config.yaml
vocab_size: 10985
activation: "squared_relu"
norm_eps: 1e-06
positions: "rope"
bias: "none"
doc_mask: true
train_tokens: 1838000000
MLP neurons of a small language model. Each row is named by its layer, matrix (up: input weights) and neuron, and shows model dimensions 192-319. Each number is 128 + 32 x the weight over its row's rms, rounded and kept within 0 to 255.
Before each neuron's rows, "fires on" lists the tokens most often at its 100 highest values on Wikipedia text that the model never trained on.

fires on: "-", "\n\n", "T", "the ", "N"
L5.up809 [101  92 113 106 137 152 104 130 123 101 114  93 117  90 130 144 101  38  63 150 137 139 133 128 116 150 116 160  53 134 116 126  87 136 147 110 140 114 132  94  88 188 136 155  95 147 124 107 114 103 177 212 104 179 116  89 132 150 174 129 147 171 144  72 129  99 137 160 239 193 122 142 154 103  99 136 102 119 130 176 107 209 178 141  78 141 185 107 126 103 192 145 137  92 130 160 112 152 115  76 142 105 155 148  98 122 181 119 131 139 101 162 135 134 135 121  92  83 148  84 143 137 110 190 119 185 160 141]

fires on: "to ", "also ", "–"
L5.up1237 [ 67 117  60 114 158 111 134 131 125  72 112 139 130  77 122 151  71 103 155 227 114 118 148 121 158 124  99 104 112  93 135  60  99 124 137 126 117  99  60 182  65 127 202 131  92  77 146 101 136 149 144 125 122 194 109 165 123 133 121 138 169 187 129 109 128 119  72 111 167  77 116 177 110 206 148  59 113  78  70 116 140  85 162 105 118 175 118 122 128 107 150  99 134 156 174 111 183 156 114 166 151  82 130 127  82 138 120  82 128 101 147  84 183 135 143  92 181 107 162 122 166 108 107  96  95 138 131 124]

fires on: "not ", "also ", "then "
L5.up551 [104 146 156  96 103  91 138  60 133  75 103 125 139  83 196 161  61 137 162 135 128 147 160 134 104  84 117  99 107 126 109 106  96 178  83 148 134 108  78 133 154 171 135 149  93  85 129 147 151 142 176 165  46 133  85  67 135 138 104 141 127 174  80 112 102 127 111 154 149 124  77 159 155 122 112  87 136 136 102  99 160 145 149 128  69  76 109 110 166 127 158 105 148 172 132  65 130 146 123 147 153  87  97 208 142 163 154  97 121  98  73  79 168 119 155 172 144 119 143 188 143 110  95 112 140 152 154 110]

fires on: "and ", ", "
L7.up1884 [ 67 135  75 173 136 104 116  98 144 101 131  96 132 106 136 137 134 150 109  85 139 139 169 124  86 118 158 163 128 106 132 101 148 140 129 116  95  33 118 130  94 161 104 154 130  83 101 128 189 147 163 165 190 113  93 184 108  98  80  85 136 102 153  98 115 161  82 138 130 126 125 147 110 200 140 146 126 137 119 155 139  82 184 169 124 112  92 120  96 110 152  96 131 162 130 159 174  98 133 144 152  95 127 137  80  91 114 191 136 132 123 139 172 159 122 127 129  77  77  97 160 134 111 192 150 130 118 107]

fires on: "are ", "is ", "were ", "also ", "a ", "was "
L5.up710 [102 116  43 119 147  99 136 102 126 129 124 170  71 129 114 169  96 163 141 129 129 140 154 145 126  90 143 169 110  93 135  71  78 148 126 150 156 156  82 140 135 148 186 108 154  98  70 161  97 187 165 163  88 189 162 150 175 143  78 154 131 106 154 136  71 166 129 130 116  90 186 160  94 140 147 123 100 112 180 135 146 117 116 140 107 107 165 125 176 157 155 118 122 184 150  95 206 208 172 203 138 158 131 150  66 191 150 127 150 142 155  42 230 198 162 163 127 141  83 111 138 137 145  93 192 104 117 114]

fires on: "–", "| ", "– ", "-"
L7.up610 [170 138  99 142 142 109 108 114   0 163  88 124  94 120  74 165  98 154 167 165 104 121 159 145 171 147 115 170 125 124 148 136 120 159  98  93  66 129  75  93 114  96 178 142 134 116 206 126 146 155 135 183  88 124 128 163 129  96 115 135  88 136 154  48 124 132  76  43 135 168 116 141 104 168 150 117 104 164 102  52  78 121 105 127 123  86 114 163 126 124 155 121 132 188 124 148 147 198 121 183 137 142 116 170  47  89 140  54 141 120 157 167 172 124 172 105 154 103 108 116 129  67 104 123 108 136 107 195]

fires on: "of ", "the ", "\n\n", "| "
L5.up671 [121 115 165 101 117 153  99 134 110 102 152 136 118 114 121 138 105 136 111 104 150  98 129 129 122  96 133 110  86 144 146 203 114 189 117 126 116 104 154  65 195 137 125 172 149 119 134 120 105 113 114 140 137 147 130 101 145 161 183  73 181 176 170  50  91 135 195 159 113 150 119  92 110  99 114 113 126 127 153 148 126 185 118 106  93 104 120 117  67 161 150 104 116  75  92 162 111 111 123 109 128 111 134  75 128 147 131  95 108 115 184 183 152  94 168 142  99  59 116 112 164 123 130  97 117 142 146 148]

fires on: "s ", "of ", "the ", "his ", "that ", "l"
L5.up1863 [ 96 134 129 149 104 144 155 113 129  87 129 157  63 153 133 133 106 136 148 111 165  66 158 136  79 119 136  87 118 141 110 148 166 160  86 124 124  94 146 122 112 121 140 115  76 119 135 148 105 131 157 197 131 161 173 118 105 146 184 142 165 137 125 103  38 147 142 111 104  66 178 140 159 129  84 119 102 110 152 158 123 127  85  91 126  66 153 143  90  91 155  51 158  49 119 153 106 122  96 166 136 118 133 112 105 157 153 147 151 118 116 122 114 102 126 122 142  90  80  96 124 108  87 130 201 144 145 124]

fires on: ", ", "at ", "to ", "(", "with "
L7.up474 [ 65  56  96 104 143 105 120 125 142 170 124 134 130 107 139 136  28  24 125 144  98 144 140 119 113 105 125  90  31 143  89 131 102 153 129 163 105 107 118 132  88 154 124 106 111  86 170 117 150 196 111 113 107 205  97 127  48 101 154 100 119 121 131 152 124  95 148 143 146 150 175 168  80 149 122 104 133 128 127  64 139  85 158 154  56 145 177 138 103 141 121 136 145 167 114  72 131 178  98 124 142 169 149  98  95 106  93 156  89 109 150 106 124 102 135 137 162 140 156 130 129 113  78 187 124 195 114 102]

fires on: "and ", ", ", "| ", "or "
L7.up814 [106 127 101  78 168 121 101 161 131  87 112 136  99 132 167 121 114 127 168 115 143 100 147 126 125 141  95 116 144  88 135 101 115  87 126 145 117  91 141 113 118 141  96 151 117  85 142 133 145 186 146 136 130  73  88 120 140 113 116  90 150 118  99 103  98 200  99 128 135 137 168 136 125 160 113 111  99 120  84 129 123  85 130 141 122 103 129  71 171 122 134  64 140 152 133 143 165  87 130 123  95 143  77 173  81 156 141 159 124 189 131 149 131 156 158 164 120  79 104 134 154 133  80 119 172 133 127  94]